Part of a small language model's weights.
Size: 9 layers, width 192, 3 heads of 64, MLP 768 GeGLU, vocabulary 2048, 5.71M parameters.
Training: a variant of Adam for these matrices, 165M tokens, 5039 steps.
MLP neurons of a small language model. Each row is named by its layer, matrix (down: output weights) and neuron, and shows model dimensions 64-159. Each number is 128 + 32 x the weight over its row's rms, rounded and kept within 0 to 255. Numbers have three digits each. A neuron's up and down rows have the sign that makes its largest values positive.
Before each neuron's rows is what it responds to, as a language model described it from the Wikipedia text at the highest values.

Responds to: Word-start prefix fragments
L5.down319:127141232079107165135115104136115117111136167099123055135070195122148096147054162092168144090095135117139097176123158068114111161121128113158112164134184093176187124130167166109109132154156098141147152149154096199098135097152189086112123090151114150059132151138121153141171127092131127159

Responds to: Of inside institution names
L5.down348:142100100174181183126111104124146083086082138097078115177149121119126157122155055153105080103109116124145131186168133114096124127099122131113113130145091085114124113099183110211101111127219088123116152094115145089126150179175120104127112115139123192175155142084130219139139148141090148169

Responds to: Separator before proper names
L3.down55:148139204152091139130136164114155126203110099120137108105074177118132149129158134108120172159103100109098159111159135143119081092146154159172152143079132162153148157118144085122122147096139136085148120181118108084053118115149108129111170097156149144128152080097133230139095091134148083120

Responds to: Sentence-opening words and fragments
L3.down39:121118055136128119119161129083122138072139114119170136112165073157157165149082156134080130125135162105095124111101093144132101160110103091140075113123138150091113113056116122171093110120105117125092088096084108081211160127119143203058075145113152139084043099157173157180094142128121137142

Responds to: Subword fragments in names
L3.down509:115109193139112150130095136112150094065115077169119141076090124138113209169121149127116130156204164129114159135121157112127152143136053088092166066120208144146136200206163068112104101190152148103176105154080135091121180121144136136142134133147124069146090109070112146101156131118145105097

Responds to: Possessive its/their
L2.down451:133164137150161149159096140152113147138136104143123081099154107130136083120121142122090077130138133144153099173107136143179099137112122112118127130133197085114157147124130115108125186130113172075159127125157084113086137127123114120148121113133090109155055133136123166108070168183161121072

Responds to: Mid-word pieces and list newlines
L3.down12:178110140106131104128135089148146172087069156091185109173146130118168093148157160118143139077127141107116092105121105121145147116186148154085109099102117116080093145117109137129078126107101166147143148118183113087097164202136132131166078133082088151074155137085160130150168105117175171167

Responds to: First names of people
L2.down384:111140191139159175156111099130101116105157124155085136166132099102113134131123142168148107137118087065072094169137132130171182134130104152220086111100125092172137171118161092122087120087159112097076176091108120091125111103082110078157138100195133148060095136135106200148127203122161121130

Responds to: List entry name slots
L5.down77:137110255117095128158109209135119137087150127146110140170131105093091105119091123178129133109118088097124120135124184117085145122092078123122077088127079132166148116135131140096127100130129113078170089096126101104120103051129074097214141186176111046108146132097112167159110123129131110101

Responds to: Mid-word name fragments
L5.down414:143117204165141175178088132107159128115123129165084115091161130151097062125121138185127080107080119090144139167117183116172093144178115137149121177113116122117137146122126093108166111087101194109080092125106124176133126089150083114104150103151139063089096148073120169130166146127119128150

Responds to: Mid-word subword fragments
L5.down411:130163174117087168157122162129118152086099111105111149185176131162196143074103161086134135105110113153129120137136089164122111097122122138121097148108121092111093156106138137083231145156063165126147151128149145093135131083101165133125144081053153113132164100185126088130120159239138198181

Responds to: Word-initial Bl fragments
L3.down732:223096154143144103127194170142147137133124089127101146110122102128121110112111123151220117097164093060157150076179126133139127111141094153083186152032090110100097092094146120147125141106113103159151072122158117165069183112180127113057105114176165103099119094160187107139125148137101163145

Responds to: Possessive its and publishing words
L3.down516:106114086116117144156096124149108144150155074129160121072124141188162191122166130147181213114139137121204159093084110102088163097119123099136177109117116086145170164128137147044095087143163110090125115127137138123163136133210113125138069092095131128112181205095166184101107152169119163096

Responds to: Word-final subword pieces
L2.down605:120152207155159122160174157153163125120137162176138136130102196126137160141160118164130169132124137094154152158115120143116105150154080153163157076093137094161133179107086125139147110139180090127159119210165136111093166078150099110179130098175145180119125118031166177119124135142158071097

Responds to: Noun-linking preposition "of"
L2.down167:143109169130157186122180085123187084124106173132128114141147202138146202143129147118106104137127000140117146185086086129093095114120137089200108117164103144141165179097148135090117148091148142137070141155098142193190113132160133114095098105105122160084117138182155202185152102133108151153

Responds to: Sentence-opening adverbial end
L5.down302:173144140160123112101143197079111116088194089114137159135122112180174128110090148052178152153088120159118078110151124100103129182197119142099140157135133150094141174062167181146215116130092111151183090083125063137088144111124167082139101175140149165142112078158077144113142102114114073138

Responds to: List item line breaks
L2.down763:118109132190146109158112138114139153130158146147151150176175114166121092077187107131097081164070133163142126119136158147154160084084099061070179150178087105131095069108125131114128078133132152237135126124112139131081135162150078169203103089116102138107211049121171117143100109114133079165

Responds to: Split-word vowel pieces
L2.down573:064108129069117199103103116181147105120147104143133073130131152111158141169137146134084106161134214161129141127118183111200136146132196091113128088068124092171091155134163074126064077167122117113144119146121086085121116172079088189103073134107140168128151125173146123134121178133113117149

Responds to: Mid-word proper-name pieces
L5.down142:153124196105126095116166090146119145093097118107103154083149099150120121200086159104184149100155145093157084163143165073065098141092161123153126149148178130118180149114158089132163112109060084105112181074128063111113122086156120137135127115122180107128113134174078149098089149127112154133

Responds to: Range dashes and hyphens
L2.down141:094113133108139132099062134137148156121137148129125105096103066196138150190149102167172064153082138089169148166166131121098069129161129091127132146152073117112160150150139114135123133081138056102129113090132161088171138118161129096130110124112174140153116170148205096097109114109134152236

Responds to: Line breaks ending list rows
L5.down93:161151208122078101144136130128142084132172136111162067123148112116125146130098122120117076129135120129145132136138109116103078097111087118108097162184124140127085097142100057113107125144146143184138158074130122137059139175139121172134176113155049134154175095116124017099150143036134159137

Responds to: Mid-word name fragments
L3.down296:141095171094125158018131167164066141169104158164138196151156113102126118130117152094154125112127107124149137202136143059123151150148111167133096166099135143125139180183133089139132177099130172102121170094141105068119100110134147134167151145056110125142169116131144210138138131088137133100

Responds to: Sentence-opening prepositions
L2.down644:121087119115086053166131140140109136084137084098114095126107102172159139170121091071131151157077113150166135124066127145099130161153112168126130120099148177095132123119065138171146134136127125135130160164150116121171084099145106051148113127128166124085147076128207193128093074159239152166

Responds to: Year-range dashes, mid-word pieces
L5.down311:134122122154080094122129135094145174151119071142155158183151144142128121151131158094084127067124160119173137150109140103137101095072144069121098131064147057112170156127107080115181122134108151175147136159099101129147140171159128152091185044125097181087083141151118063097187159141123164175

Responds to: Mid-word pieces and digits
L3.down247:113172130123108148122123173166091141102101176141118140113146071141124144135127203123171144145152100125120131084176102132103145140109081156111179133176110114173172130160154115081133102143070127157164049143098130125134133086125102073151186050132140133106097117167149127154099139096095139177

Responds to: Mid-word "is"/"us" pieces
L3.down176:081111166115092106047215084159153131175141136128142106135125118145138146155121130075149124096155153141156139133155158107043103106121131151101205240110178105144166166141096106136107147075152138108151140156136122127132098105083159161108141095082149132113143099127142156092112128090184115054

Responds to: Mid-word continuation pieces
L5.down501:036074141118065129159080134104158150128078178168087125173161193122042122166152122131164107173120158160161097101103225171186131094115123102112145091123137113088132130165181139107139094186186155133081116106149128138129135140127144171157148129118159144198055091123120133146104145164151144157

Responds to: Word-initial fragments
L2.down271:077155151103124055115112106129066085122112141129110093095120120230166108112069077154135097099110115100144138141098170122094111149123201132132157136108137157188144037134095097162079123126125081204105133136148117145104136157094131117068135095135116116109129188195101068157105173066094100106

Responds to: Mid-word name syllables
L2.down698:128181174141151151131129178139105141162115149175107100102201135152131172171119088127162098161143110139083098154113149101137156094109126123091104126159143148142133089130136137113156088120131118167122130160100147093167169108091169137148070168093150111142107176090127165102167142063123134132

Responds to: Name-completing word endings
L3.down188:091101125124129139156099097148151119128087150131084120158098090107129089162163151109079165077186137127109084143112162119167114117094136127152136114110140156149160175112134120146154118121157109114142149089087085112081149080125143086113049090126183132069140115177128133159064130153125138103

Responds to: First-name ending pieces
L5.down95:109107248131103169124106135152125166154094172140029105130146094137060139089104143137170156182149148068179115120131135133197177093131087139202127148114155070108197127177144142097122142153088201119112107168140118139113162121148124128137108054154155126158150144118124196102160139172169081087

Responds to: Word-initial prefix fragments
L2.down318:138144206107097184088128132123130105081141185122111135135158083153175120101157067091189159194079128161072175213135099139115139097140173117148164129130189095161134153099119123123181149107162207163144153115116159173120117093081122100137152120146157136154137196154126087144137150136148112100

Responds to: Of after titles
L3.down585:111147162118157172116196121115090147129160087081122130152101162149182113074078120127160085185104122084153127133090093141158127093196192109125192141169083099191154135163102083175168141122103109109107082107125160108133114169174120149132124167145207112150153100102159193099152048128084063128

Responds to: Name endings and date joins
L3.down694:160129209074108137038097106120119162095083129129165137120144144091093075151122132089080119091188114131127099093119090145176142098106137159120081192143157077119109093078113133104097125180106113175107116103161172133087217132102099080127143167149095102170123158107095179165086186113124106111

Responds to: Word-opening fragments
L3.down428:068097113136115129139076163149116115134150103071147152138097122119178150157113127126185070158166164112118127101156198163080120088200115085074137116150109151100112090151115152072117045129121125121150125112086174131125156142063147126185109139144081107160141149121059178116121148100161081134